From a checkpoint of a small transformer trained on Wikipedia.
Size: width 160, 2 heads of 64 (1 for keys and values), vocabulary 32000.
Architecture: RMSNorm before each block, rotary positions, no biases in attention or MLP, untied embeddings.
MLP neurons of a small language model. Each row is named by its layer, matrix (gate and up: input weights; down: output weights) and neuron, and shows model dimensions 0-159. Each number is 500 + 50 x the weight over its row's rms, rounded and kept within 0 to 999. Numbers have three digits each. A neuron's up and down rows have the sign that makes its largest values positive.
Before each neuron's rows, "raises" lists the tokens whose logits its output raises most directly, leaving later layers aside.

raises: " and", "s", " in", ".", ","
L9.gate62:497452590522481530538451504544521502446491482550476483448551566502484510474608581520462550567443521489527442510504479535504478480520568536579557573453452463467553509508536421464547563508507541413560550482539503390463547575553507448512493486482512410532468531500547525498475575600547414520501535518504499408486448501604515528517371446471438507354462566502515539568487442476577464451527629518559465519435475474537500564557585516432477475524402501552492441495451494458470619449424563
L9.up62:510475488523503588535488445511534471493499531528522551586520581477459571455550493472520544423404531507522495504543544570461596489454622501467594543502473524464383477484500435456575649491436490521537523446476506474541531568483492463533519499468525410440557447504506534456485569493551467473561562439440480540600379517470606523489346546548501477406505527496525510502481531467422528507545543432504488423512570486525483548543545459562391491542442517452500459537426489526571582534489558
L9.down62:482537550428522439431518527432421472540437561476573483512476464570582491545460564444537426569534489452455580491393476460543494539536493488495528380518509451524492511580443514576407422435494516555496508487480545522400587444406496556480473454514494486522506508503507551427455483449432569452448450512528497504555617488500494478446559463431545473494462402534386452516525463517463560449540412460557506459528478496522395427519396488496569435519573605556474527506488508446458435513469442

raises: "\".", "\"", "==", ".\"", "-"
L2.gate558:574422605554547501452566467450535564500518542434423505421521505530421458531493491574520480494512487451400416449466383613500536523437518516478531415510468390621492484482456557460421473542467418456486499544546414555424484489470495497540624621512445612552498527428416475449419515505442537462457518390533501450476457546529544535525502512462451547433443467517532509455538497503469508480506546560512483446497413530568520479593539488546521420501432480459519487489525497467525482500497519
L2.up558:591480646559517494519626460412587562500472581534456514486483484535474481456530503537564485580574530505517434499426397539493537547494543528495469469451571486502447524501466570399436523539386388460498485585565533444485392462521530519544559559482467544536583566494529466442498531521415497531528513395527453527463431555435467542585537542407511524483543480524417469459507526577457462486512522567473522530547448488510491500508435544563526493494433527509519467491389529470470414551508557
L2.down558:489431551580550490447490431485522527480500492515510509481550466488482510465513536519594489605532415469485479546415449539513501542482468481396518489522584439593498520457420534488386470492456478444434509500536501567460409484459553506509597542504502516537498544484504486401571436493504578591442490358520456388513418590452492448481475455430471493417541562475516467495538519580516448467578569485457516497517537517578629474507424529522545502485452536465461514479480587359571470513460478

raises: " |", "-", "\n", " ", ","
L6.gate384:536557505469513542480408531615477536468518479532555411549504492463570528425539488481538504521597469422508559518498604523466480517420542510475474512507515453523598454542574592546427513577494512455567510504530552512525550457479480494527407554422526476527471447533418532496523570483501566526536573509581469557513462479477396515605490499442440576499565497505455537618463447526458570538586524474403636532562511503470542547400519478540553416488495497486577488485542473562519612529511445
L6.up384:478627480515530530457481473569368512485519409423624494504462466502534479508553501492573501481582548445563583462471503412432514610542484547516516475586560428503441558584570519484509549492566534490574485494469446469478531510471511529526458468454454504506525481538462462501440569456476565462530482460499527505465536486461469572532468500432540584503583576526545509384505421515546479547515431531440572472506440494624536466461539607610499567493490407513577557565478506518481550477530429
L6.down384:519502440527548456429489531562434519455481489531481533444458532443423478548407498488477420495483480443485622472414494528532481435491523435464423396478541491496590459585397534607423465503491583375387450431485467490491470529542539463480509492462482453503565525604532448463528518475605500442529428513513541464551512560541474472514489543545572484448548570533495495528545512546474569491537503362500501475511504489539524524448477482407533563413545549494469479581524399565610478515480505

raises: "'", " |", " (", " ", ","
L5.gate126:463493508564407497427530548466514493493501529431547557539452521479528512486482490652424499515473566542591478466539585497556452446501487394502466502538494554466513449508573546506447474503491476470449403450562444585552551472518517505495465590441521459630448473503579460474488518502432511578457524476552570480499493543595465487435420581446542569492524480505527464519445601435513532581446510480484603474512522537382416540478529516391486562508552485432552481442549487503488403536410518
L5.up126:488504446505450409508581492460476549551504523524542450507447404498572480511529520559423465551468532491588552497439558500509547546588500500424479521629509485480471450531483477632461435597462497517547484539551479565483447572549570530462502475493533513552477452567486518434517475452407591497485519547482528514381529497496417498446559560478496535553608509498460411469531475457574519524525496536440550397522499428521419501459498388516492477506458542427464475428512510573570512388418407
L5.down126:515509489517608479553505508460466500520494528522435454506543501482482459423447552458446464507504499457542613524403509457554581522562504566535529466432573551507368526399466410523545470474529462489546534464448515484511519456516559468476435489459502550436443537478524462467465459550515564504606411494431482515551453506409435532651505360524530405485516543474539578551462477488626490506536454491526458512502454546554569522486457512529547403407489571530448542451479501536549473439594506

raises: " |", " =", " in", " of", "."
L2.gate345:489490500547547494471553512447579483450494457496516488499454483547568385467520478457398483486507587465611578476471555611590439597499512611493504480529407559526566467429452546549482481508532437469568447545440515439468476522530514529562568437492493423547427441428508520446481477548551525461459545435490478417483472625475510591536432455571471503423486448470429558442425569493457561508525441523560514484478499497487487438452504423444537579444469561428500418450437483503482479570498517
L2.up345:483456544516526490459470479464567504466545484434551486530470459530538420456531475486448490523500625492578552491441507572584405596479450638451494481503365588504513453473472520531450497480508417508518422526442533423514538553491490517548538459469498421581424469457522510400514481514548533473495573502459429425446482581485502581538453489530469507451470445516421584415400509517463547486507438545544479479501476482441488386438492456457564573418463610461527402468450520519485490557467524
L2.down345:420588517485449463446509495484439552562459515510431525495552514540471538591490467461478493496494434426446512536501525490461492408473622425527452462539549455505486431514535507506573426424516432583532586417623502517448578409549572495384550488530476543516612494597540526486547502545515520459494454506511528554504529568596516478497452522550560574498554471453513494584543517528480527500489557507524553556509535437576575589515437613476501398520462503530564557500519504433584462505450449

raises: " and", "-", ",", " (", "s"
L2.gate109:560442514549524466505499390443477560419488431528450455493601470565558475399479461391482473460516562526571513485480474499586509459470506581616466451466474544556476546495569572492607616506464513557446488520408533459466447489491484496468516493504480414543502563517499454506490464447425575561465560451456462451461544466533550539448514432430513502627532487524506531568453452484590479495621466448482512474487451431588575464554534588546435519554462564584520433527476522500493478504527512
L2.up109:589427509447531459439531399427461604475463487462455485465522436573560492433476497422505483480431552502571552471458422494564563466440449562656459454497465539516492611491546565443520538445517449561415463482390531460457509536487534529482433489431506506561491480491507460536401455463426594537473484467525452568489585497549459539465516398519441498559498446545474531537464470507575464551522451499442437496488490500605576526557490581537510496477558559513468491480505536388451477514561555
L2.down109:542527493405537510547564476539484475572506524487465581410446512450525501600508535534409469530473497463535563511415512528451525474520522547488470482588535500525477588482440514511498525441480540604511516491455503491477463493401579406529576425433474588516572488516501506465441539587568551452503439582555524560499502563512468536591368478432497462442499525472446469504491579585514453432469510534434466591444560561544507568455439467496527465498620525429502568491464568374465498443527474

raises: " of", "==", " ==", " ====", " started"
L9.gate133:593582567528439540473466471512468499508485458465557493544500562513593524423427470388501494494502519584540499434477507475461576527445488468521548462553530465525519421572496484567619498468492425577537525506506471566603513485479570552471467449543505593554596550416479542549459433450512487586512467477491533502462532539533517488457484482524482537500528524506509369552438477579392506401520508454468455585565410397500448453565482428499386482533528498494463522420512568519571551487422496
L9.up133:670498525591466512551464485491530521567520431502468519519491544545559426403474380438512453407476554502544566484488436421464544531507617444454478540533533520498486477594545499543481411482468502481502436431552443535542531514429504513508485472554467517444442477364490499564497468364505427523574436486487522531502495482497488456463499416519579446544484568508480469475514459552377432494493521441464482577539486466543385535567528450500467404504539431544495484478516519536553516430492538
L9.down133:449520436459504504467506457542526495474466522537459504558505414456424527587593592521549509533490511491428451586521543551551443434553500672486411547493502538528430553425508464460431556481540534469444538555427514385426441468480483433526531559506530477557442497600527572435440557588484556453483559502487501455506509512461532507574447448494421529491474453425514560458519481459556529471445444524496566380449577509464537463468446574470515541535422486493430487602546556529453479508465541

raises: " |", "y", ":", "i", " "
L2.gate181:627508501424480513577519568580500569493466442485499501516498566499511563542516541527559533491595520443594453514501558490507514400549551521455387484546528530475462428463487501542535444420588468564525471522462481565417535395477541483561566549407593553524485467563492529503472558539539553400555469507505578543461514485524518468463495633445511459400511460439490544441547565571485442554484581472584492497451565543477492396465543574476540511482476496471457500467546509601518522546553452
L2.up181:537538451523424499505544575551485504470496482472536563507454576480534495550483489492562489468478520489616493554488508530506478436525539529486432451529449520456484408446524538571481508466523469573510464555427480523463536470575521515495576533446634497579487492537544594521523493561521568377578498531461549495480541460553520493453477582483574472381526451463444615392551551588488437566421593418536537466555573571453489448471451534479587515485459507426455531412571514522549476574539448
L2.down181:480462445447577518542601458470446464481495478492545527507476529479452522515464414413487452487417532513515505532517560456502449504430478581516454442444471458478475462564566501501503613536477565584433451436478495510513416503578471473518557388501533502519554548621465462448500526559467547491513463558442630473529559561507433442527563523488568566460531493565499495387524551576532480521406451488406510533464579524602584442465427521485519472559459451351474492454525519478495527521538445

raises: ",", ".", " (", "-", "s"
L7.gate159:549454534539490469604527433543450650509482484466510464520504536525416514546481464594477520445495497548501514512509583455496482483570438440519548494504566463440485550550460483497534440527426498463390339514425468488567534443515515490579603476464452560507534548523514545547423541520440481438413552455489497498472556538509538454528451490482564407418506506523559408515544553502494561627564570489465519414498594468452395442507501547580546466477574497523578485500527461479512530474516560
L7.up159:443614505449530451473537482570420611494512585507601448490523497430587478500561491524528529545492437562509471573415461538471526489536527496491478522557484401527508394529490485539491492558520489544447501497502598551482501510481552437556581353472467498534493399524582578469433532582475510549430488461553521451469505587413595505596491527546483561482556455469486512493410518507526470563515502531511495489491580425501512423457548447540554459553522481490492444463474474423541525396565600
L7.down159:496507511473487411591534455543481489487435509462461568539454514590526481530506495440435415543494480566524482518442570399563478548564509561467524513578575515448510480490461437580481505461497442438422425471498480439535544445475534482474566504577485546573513522542510532520485516476532498563522437527541530551529539534563443458495496475459587492473611382521583474645481543489531601486535538500464580434624528416586513482450495495561522458533540455521479501428498430517626515399509562

raises: "\n", ")", ".", "\".", ".\""
L13.gate445:369442571516540519518510454499596571473516604422525558489484389494464498450584376485600496492531444537532582491531530468480573564542504528527441498427564579485603515432571506493560494444425461450501497450482377547516560509505441516500510528521521500544371455383590485534558467515447444448379430510496505478494505477492602497465459495485478556520526531428539513549441447514451498504480483531463551472455494503495529503464439505551526469522517566546467507495528432535484618438471528
L13.up445:601487511450512594460526448497475525500463452480518511572488499543450474475497411533465501474526453459468506401553459428472527504484493505479466429561603474497540498375432450467487424528544467544436474506462493504470548398494435494578530635443456527434542468520538473562473474431462402489463456548496549530507403453551519589558517538432509389505506538594425563487404452507455447448510491563508444483470552590455417516446516501484553610529540446480443468618482539475487500455568470
L13.down445:434535517478472476388529420421571600494573557467483533525575514489502539528614508575508450429546430460521510503509520473493505501558462525452503551487455527571458555458538484520429453411444462495438518472530454486501580484543519495505557413534527476419476507522514543414563434430560535439413543521569517438613526407482493472476491514457547483401572501480514523453458529525445477451450506466445487476645560429523435446525475579517476457494468565505685547462485477441516510504541498

raises: ".", "us", "s", "-", "to"
L2.gate63:460490501473504588520656582507411486594504480421490547542587535495514468514545387594383445451405564475568510545495493524536487511480507402505469484534513461511623494576451513454542441502523438512466555497384530437499551528497509485508552526514548533498442496403425561544415467468577508527533425463515502468425541413495541484474494558546565492517476559497509548390554511589472550489512543504489569507603522487484513601589476461485502497496466482483518517490607456543523550516541526
L2.up63:498474505489519559512645578550503549584549467433505509540551517528556466502548400591408464437458501490538536516541463555487402453456571464481495543534526420473627436536465510512517427455487451460487542448416536413552521506442520480502580526491535546458492477502476572525393435510613539490511485481587512426472512426474545466501472525491568512455473563508477567480527467632440586557486557501536599509535520477497511572503464452492475407498514457470562522541621513535525591501561530
L2.down63:489584508545590559529560525555487466544568428452502558586474491498505521503517481490491434433464569446491499509513510465574422626486546480403483491506567465509496502538417494434568521466453446514429500448439544447479540501504534463462556563511449523494511599438426520465520499513557560493564472461495549461430436525394482461582463453523578451538522547467531522465481539666565601505444447488522630539535552465559549511587502495476411520513501492521529487457524343496502567468540516

raises: ".", ".\"", " respectively", "2.", "\"."
L13.gate203:507446593462545515427474551477521475447556509523513506529478470534525512503541439530474518494476403498432494480569504454602550547536570457513483484563497594458506441431477515453523441482487428463516496470472516504494478481469479437509656449525420461492521547454492484530652413543504515462482597420517531489394490490454553487504517513423540537495437571498563476505483449575477500442497490442478531607492489464527570592564546443527453567462554440492408485547489485590413624420606550
L13.up203:478491503489497496429627527522523457431473446435497582432503471481477552498532442503491502507433491510551411478553418453570530471463425403568389535544523587405520452565503486446481461522434460440468585470514466526419434470550473446424496482473505541529487540432514504515513522519415453493522458546568498523457545498559584436422505452522508497581427544504395521480425536505511468461490499498534519575536475504557563578514538426584537581475557521590419387500452522624500546472578466
L13.down203:572546569566472479439524520484518559553537428508542504531498485507408499435551481475481513479414528450483585464509533482483512575448531482529541484516501557553507457396449420487423491405584536468514542486539550450461487509483569428492471461454534601395569510423500503477455455518614548476528560435448446558517498511428512525504559542494617549534511532426499554475408462591456575510491569555458574465491550439456453495432447460384472437548514522462562558572509535620547579511463510

raises: "\".", " issue", "\",", "Party", "\";"
L13.gate580:488498490466554443455506572561409578439539527458508457595545495506479577464466475479592517558440493546457534524612440589500468529455512435561541544519479547522595533504530510512525438487421522459459444524383474510481501464484479384420563502528459551532516498538504441499504485457566545523418483428576418545478413567499529524478477415533452448434487501597384508472471435499503429573443425453437481433490448543397514502506487476500465479539472496530488474529392408538486600564539551
L13.up580:526389439570555464391501415434536502520493568592510518497480483458536388470486508520478419435457546543487486480530444558556410424488563553480507428471473488561482515579528549472533435453479449491459457478552391401435479486479453443563464462428410497492479425466522524429476483511537497447470531458576535496449556577526491601501465529414558608508413430549459513565446462570551487536510485409524479531468485439512439471529474522516511417521509452493514508622442585465522520447447494
L13.down580:543492498528528481584610483509528544542566464473512504519537526555663522470519556476505525475508389497527526545465524418408576478385532480541492518446490527553490532563503526529504515542495631504478545532532450495415429502547478539476649626462514511479427579494523624521500469503537528462492557492452585488536427465514419514497574385555476504480521566450558489491461520536500554520539528589522430590456488459455461516453483534537491473475559587519433478480500498591586474505526545

raises: " to", " in", " for", ",", "==="
L5.gate123:520476572560508519522474484464520533553491534547506539516469517559510529410522487442567495537474426433505545509401600524465488459520499579510496584465648509468458447541530511573528505532548519472480590444528516422488386522470542485493497408577543492577572491482612501493466389512500471576451503495485536464414422460452578427414471406564490542503490513489469416510517433512474546498469632526454552535515512480454594504464484523418457592525563458536483462467446540539493545532400581
L5.up123:473537523429544474523512476533446522564421480496492558553529473596507538495538569500527487553431536492514523426526551497444479568544461443500465473514531390546508454505544533589509489417468512554481539434506510445564447580446493533432548492480518531495596465516514485509472420462546479519505493493495473384532368429435528455431542563580569554455480507483505499453603506448542597542464585538455545501518519443586531545405411506431442533507513492464539612469550580615561533615458483
L5.down123:500587457397486559466546492574497541529544424398390486552477459460432458518458492525598451529548573538467512532428404427469670533463476459538480447478466518553491509549522416533522473489535527504451505486449488516504532401580430525488608525471558553532527499580552541499492522468509500498462536456466590568512503459526557468508500453469536473453435463423448624560453459508537548456429433552536503508492493473536434507450505493500546490572558571438509554618454442517501569427467548

raises: " |", ".", "s", "-", " or"
L2.gate68:497453465546493504516602510427452397572410496535540533476466440430495464529491427423489459494480547490568620456531509450465463609544532482467499422493464558475519518419548501474468457492473532610564514564375520470442439425542519549503516438497541475539479462492486530488440425508379534472517441506541478490510515576393577553406554480563600627452499573557503518470531482455496465543561478458454502620549466493524480430480552469527553496493483506535520501465417416508483551535463441
L2.up68:500466439514504513504564516414409460563441470548499501485442420477511474475531390449449470471431553459521618488539481438429442580592552516525463466493487524507453543429559484459467430527469496589559396481404533458402411432489533552521477512516483562526484442492475569451430459474482562536592441563513448489468515559441562433426567473572525589507498555560523459428528441478486509529561504507455475577510432527495515417462509427521583501488513494540494515426396422477472543524508401
L2.down68:455536440477459490458546512535427532519497602584489552511483437494537570538471520403455393603454543496495542569553502534494565521502572492450499446565536530477515476447489529533519418389522507560572556426444490530512433443468515413438476538469465453529555539543601523516545398552589542525536538479536560559498494543526499536359410439503434538480539507485492524573365535480431525570485452487519462482452525553537539580408428557504587428503477532527511499489455434528555478481477450

raises: " and", "'", " ", "-", " ("
L5.gate445:386513571539539437505571478517554588560500442410502601424504497487620563448553500470547501487460429533529599556501453449599497494463486444571535486522473480543493441527507507500448531511400504394479440443561569495520406520467401483557470557452465520471488482542507494498459583483547445507484453432561550531544566551444412573486504547563495443464483436404491534521470537492475430504634490537496571462527436437488512428498496502431418585571478513519514507495553416510538483490556479
L5.up445:338453575580490457490497474545552586557495489486522550486515503513611542500472537523566520468548453511486609444566464469474508485514504477459553535512455525550492533523465583421503556524420565476391457467556596486454480454486384546545453485520445561501492523564515540484531506431556598492442370437457508551469581520440521504522502472488515467502473430482480437460469498539585416524541539486476473529495494440377589514493569527440482503544479422470428476438579405452510435537537537
L5.down445:542442526448543467493466486453478516481544542626503540478551516544471442438446519387436519540524490456532642490426479545624505435546413487364505506457537458482494462506513435544453482488455532533544492501478527525509545457443584509508480579586573494471469613494425445526530540472592534466524512451501507485465451508558536515489439505449525468448507505408522573562491475515604609399418452464498534428511467462619489458504425591523537476505521543595509485509495471516583447456465513

raises: "ting", "king", "ted", "rd", "ts"
L9.gate188:490525452584514512461512514463443577494574572526519419453549519470507474494505461460501498424473479491540433552522499540543458513487523561467416496520414473508449468496501513568488431522452426459482521532535475567495541524500542540538466614525545500464477541460498538487512577424414461535529440511461416592444429446450526470501546437531534376459502457573587564515534482556549549495542449556550629533554480523480610389603444437562447495425620474473548452404492545597462506524506450
L9.up188:458504518555528490510447575480442525580589613576423458454524486476454504422455523494447501477427487399539550460573431507456439534463539628503532549591549549494520487590487495586510467530477428443440500472512468468482571539486546503588455497450490495462433521548461487509528575462545437547528492525521496505577472472536401537510500447489550554450536428542468531464509430458524512552605532636635539523553345478561536499554486501524491440531480481460449524535503548516550550491502419
L9.down188:442511463507487515440451557457515544523573499583569462493585498474493572502486455579496537394478525563548442470550557452555451552489585457521516446539473474452455540523512462498510437508382497442447514569541479510573434475467560459489560391609565498589488477506511537457458464528512466523393376477471393543524505526484462481435529468494506479461487535552574547477485475557449477398570603544550558522494504493535574400532531600496464570474428481468456537541450426536588527535504423

raises: " ===", "===", "\"", " ==", " ===="
L2.gate16:562600559586458516506564499456528483443485482518558535451445494569566461523551448436367460476504393499463530451475449535533540475551559522536529469428493365486479472542414503538486463594557440505469578559522486504489517437590455492513421427447446448447540473504519497568461464589565524532450500606455451522500476447400461535470475498522500514521460437543500501530508467549430533488477455529535500549507531492579522568615491532490523415492562470524459450469405530443545536476509334
L2.up16:478629492569478526382561531566445537488486509463564539477483504524540602488436564508495430523498461472479575455533531538516492501518550594483526551531589411486477497565478489557461522582486458441472476512549482464533535391511619405461489504520502524482479504569528482449507444484548477478607517554484550559476485483487499507521465496444613531543472558541418514481592571451428559436415510484476521474431582417534488613555497482456508421517602388529476487443598443521489470529442516
L2.down16:518545436437586424474447519527512496532503526485457517544533453385452530482459587505543421596488641409582513505488515440422511468430496509477525528576551612537496466477582522442513458461524553524584444481469564449490507585467528453447543586544590492548524558492492504383521513504449490496577506403468605467516579549562535471506509464438533504489508564503469502497433543468532488507498549430480490486477525477505429504351478541558459549523465523495582526562563488545443459511496616

raises: "s", " and", " or", " of", "-"
L2.gate187:550585588493460493464558417535513540434468442448464538508550475557513537494555525495534554501522513513534457469466425460608496501548600400513500513462519429495515545494434456519522458494422521532464575553488460422486517466541418430457472542376466456453507478526507451519440499503541484525464423428442446498555576414428557495402452453507550518543500455512461528464511425509504505529558469593473446427502587430610547484521537513485567487519572582506561492672445521571509424454536468
L2.up187:544609575554461470463571458516462487479431542458451542543546484514539603488563498415485544475454541497538515465485433453637427511524480490466532500509562430450482541488498479498497502500440522507471538502492518424513513471527432437455507563401510418517493540415538484532454519494522526525529481432500458555588506441392516487419429421523494451511452435503422462461513487504412461539559529554450457409450504491583549496572480524505545588557594566463490564709466523498442439499526502
L2.down187:516486476528522499440519548497507431626549636523477514532525481496502521482477518394567385621490554478499522513458588528570417531491474541486571491497538449434566557482463475508482570434518576521500469466452571530460542480447472461431644512374517440558414556518530499465551474490447528526556461515430530529457490570453409517500431496430458504537444525486485566427399533534424543462525495522417470480444517496620623513538496487489503504523499493485455522511446437412483462473471507

raises: " |", "-", ".", " ", "s"
L2.gate604:525486539524497471434538588429537470400451509460467539489397489499610461490534403531485440606541503498563500497458476541503509477554457548475509452496461432518448505560523526553514584490511461533491531550462512574436653464531430536557523547393517476585439460519533491588485499539432538505471478504490483396451465463492600538504471472402484582467536471533495586470485411471578582481538454450467515521505488524435418458530520545526546534602457458581566443463542537594516481531610484
L2.up604:509455536469506493444548541466508489457423430553470474527402515460541464468570413516394480585514512449555483460492509520480454505552527601479503435546513451516462524551552518538415501382548424549442465556454456480416553469539510635567486553436496563569479439564533499535477471517442527570529419481518546453472501466523557475542417417416480459462473508488433542466477435499607590486555476490431436584457558486410430453507459549465569583461515500538556466520500518569484483577581547
L2.down604:476499527453545459510529460496426488546550466562500502577557504443484482525461471471497450550554437507468576478509493521608452505568554532464463416620557500553478458539471465497409480429533525552462538398496558448486512525528569464537509537570448532488496537587537477485496452539505533535608365500447544482550495602500502501628465467484528478490475557467518502469450576574473606529423522479470492580478569548537457556423423503445474487516560507416387597535508456445593521548499398

raises: ".", ".\"", " critics", "\".", " fans"
L9.gate499:520531509496461543507453455479471461516513490511512536426421443453594391472544481505550487540459575519490478511539541522564438523480477465530350500509491470524495561514494537386483465533561510474411510503464453549432491560371552593492610533524508544471474479540418461383474515477464470529532473492508530441489570463613488540558492574414581536455594564554415596447458458429523535440539472608461512520517501492504626537472439459566475480569456526458445491483432447497494443492488512
L9.up499:514516545440403501474526482540483513451543593456436553513544625501611613518498484564531483463478573553547484508535541540432482521473557461572502526490491496480497436505569527424511464519401455538519611398570515458428442521403492529497515604433466476602439501485527529460439514473465509473513469504520484516541544532600452469488480546524467539530501576562634498498442414460542477459514448584499519563509368536473434490498568494483481564405488502578550453420502529552431507506528519
L9.down499:482550547704406456542484529534489460546526506579522457507472463475509485464581437481510434481548528430386603462468559506520493500522528502461547455523566532593359530471419417466537513467523431416489516499540477579570464463547474483514548456507479551443544619433527413533532460453503490531503515535460597574521427550368465533455540538453505444496498490494389494438483576581451550506524524457495514485461494427520506580482453489531477463528486482477480465548516508509540538576481493

raises: "-", " ", " in", " and", ","
L8.gate65:495506476492529511538552478530471456576501556543499528480457410481571567560469506469532527532605444552486390484518465537563431590596597549456552503500436604561428526456576570501434465537428568470431541469507497523505390496473538517516477472461525455462488594487520478464496491446465452494563490487512489615532524428580539486564452644515532460428468535513528523482453472504509506486490557607577524481502475487562411473485455509493568534507515511486411499659452476421413478542516462
L8.up65:385506531454563455535472447556467435437485577494546470522445436508567506464460541470499562527531436521481441416557479454478469554498529496517532505458492538511450546438526531550450546529435558443427586502479496468452407477423509575494342487524472474424543572514521487542460547487470420446548485467509413627529533430491561496583505541568469429580555508493480511487414485470511524513399488551418461495487496472490377447482481551526596574474529602513462518585457478508417486417516489
L8.down65:474521452456514510532444535478476459528539602484502543534458489417408514561484545468514350559534506431516544591497459461491583568522571568475467474584495522511505543628430409590514524500459534520526443480478600489619540429503424510439483541533456584529465494518548550440561482502479570497461485568404476466449453580477493592507451510435544501438475496367516515515400537561529485401478446499475550573549481520487520513496531437480459414461441558540480491448516514473502429533494534

raises: ":", ";", "-", " and", "."
L5.gate137:479539486559495583532630488484471503519473500533385502572438521526497486462481448494515451443446534374432513542514507488564461499481502548529536435488441520586440513371566479443495472458438480501489394491498537465511556521459429537480586468529505539514503622431524593544423477480467433534494576468431367495460578490536476500497521551564451464570476492565501579647518556445444530533476516489480521458458508500577502469474582520553466579506531567482566512468479521437545416543424507
L5.up137:479536546508449550489521507567532575501479567545432502456426544477448484508481510485565394498546609499511531508505406493611477479488463513514481483470511559496360503444616465543534524465516464558449509557494533441597419493481509482500499555560539461453556535436476577536496438534519468509487583449507423552539506465565506518523552537559415423477482555601499527660450572382486502462483559506489435483502498379530501522543560473487524484548540543424536588555495509569543482548420563
L5.down137:457424439468521492490465466542537553427520470546451555529536499484554458526501432518447533557486506486439515484439511526564409511482473501428571472623554523457513573587465571628466492434451539539411492510435569591475483510406585485438547489471483539447525477574484455427520511468558556491559523524525500445549531499484562461474507469487531468405425567393540492506540548539532546451485502417491520563518552485577535516478462513575472410465446553480404586507473441413531450512603381

raises: "-", "s", " ", " and", ","
L8.gate267:492474450453530483419522534548579496460404477534540498573533543502434426498531488593573539364540433563524448439470449568528502520506526495565443509475499465428476511527532544471565462447602564493462439520524492598551480582480534494504551587452504558523432521435445497490346563441461396423435509522468547507507564506505644536453565543474543511540442563555546448466534497481541531412547546536504540548482533430516561589502561535480470506500536484560493486564523458492531466456446579
L8.up267:515518429476550509520572532550442504523503492617408465534566394512496538496528455545499517552468577442581581533564466561580521541451498529538541526505494463593466498501460509545434423444451409608473488406463557475560549447583446452497581513449573614501518528606483443449483470500548554478483529572537439510481430533465521401552544494459509491422520544503507601541410555444599425498493516492442512578528614478463467485516514460557540526581485460564484473505501519453560508484514503
L8.down267:412452448378575506519489526436474468478484521568478478545454562539580507468458493405430456596492531517490623529552558463528529475528511483412499385493610481563404533556490336544512503453502519535536505517547531509469479460460477488473582486477479579524474443557507454433502438551526514471474405550507498530445510584431519442568519466545478476445520450447408568583481477543526525531450476492531560513481455500543497487413478487537590437559479591474579434435442431484542537518476500

raises: " |", "-", " ", " =", "ist"
L2.gate586:507553437502463541554493467489541564540412533472460463504542520573504478502501496551466563499500531534462548609390387528455519558553530517526607471457584529473538495510539492459453492488480612652523542534450454453457391451461391579551495537503427513552509442521460430460465481566425461455545567544489538505506527510537520484578494527529550490474390509514499535494524470474482427512465423459528518587608495578541459554391438482506444500546540562521565463500513575431530561586456490
L2.up586:515581480404514520501564544448502643507487527466455507474511518527567508465472455475513439530430504501486491543376401536462503539498485509598510484479604529498488512448500516485441450463453570632485529502427488439427360476482393563561484587426433549539498447503469470449481454589436450442517517581453540495559568581512480426527535567587504511482409462516470535516500490516469455575430469469506455565536476590530490528437440479414445525530521507513559560503544572463489540570487492
L2.down586:434537510522459444461576565574444535529484483444431550527484481612540442539544514517521494470483417458518533550463566457540474441530509595463514562555574549469499513467473429554494495456541553483503492353521532425537409453480400548458549593493467487458486551494566483481442504600527567522423522535482607406552491585440487528475447562547532481509446520479439407533566539492471411443493575456488519559495522461533454547504447520458541555590474452445467556549524564378567466524471520

raises: "\n", ".", "===", " |", ","
L7.gate97:445507492549523432511508493570530455495633600483551522527482541497494481461605466482535472516558490569433452486420636442542500647512541523540457540490463482509498429531541447424472502481486472505472430537563487500477437555414468582502420529400510392527462509523478505528429505497444472578456542460537476525484546524455486488523412577542478522521522403437517479623496534528506460613500401521435478421503571487546489493433473492547526488504596496486600537439489458507578506418475537
L7.up97:501455514559506446425489521439469503531497456582504504491447504586598511482561457525570464475558513554545482545534513557476483483531424448455530373435568401532400484495437417553522509447570600527504554427526505478449514591498450506541522544615477493586605563501510462558478475499475480491401493549428463477512501533593471474628557508513465502451506513537578604382505468512529512518489522453546608479429439499543474606499519531427479417481446502441520482490441509500449522483540480
L7.down97:558520512474395558456541533540546523510422502456424517433629550509461491546455546467436489451444500457492475471446457461521549496505511499508572521514653535506399583553453512555531546438507497508493518384461534512442535483528606564567504469542525539419587530487524428452528567524470482523546567533474483457549521498400578485585455451427598513471474597487496515499550414541501597494534447437536516408388447510480504491471454490504439425453487467427455543464497537455529448472568503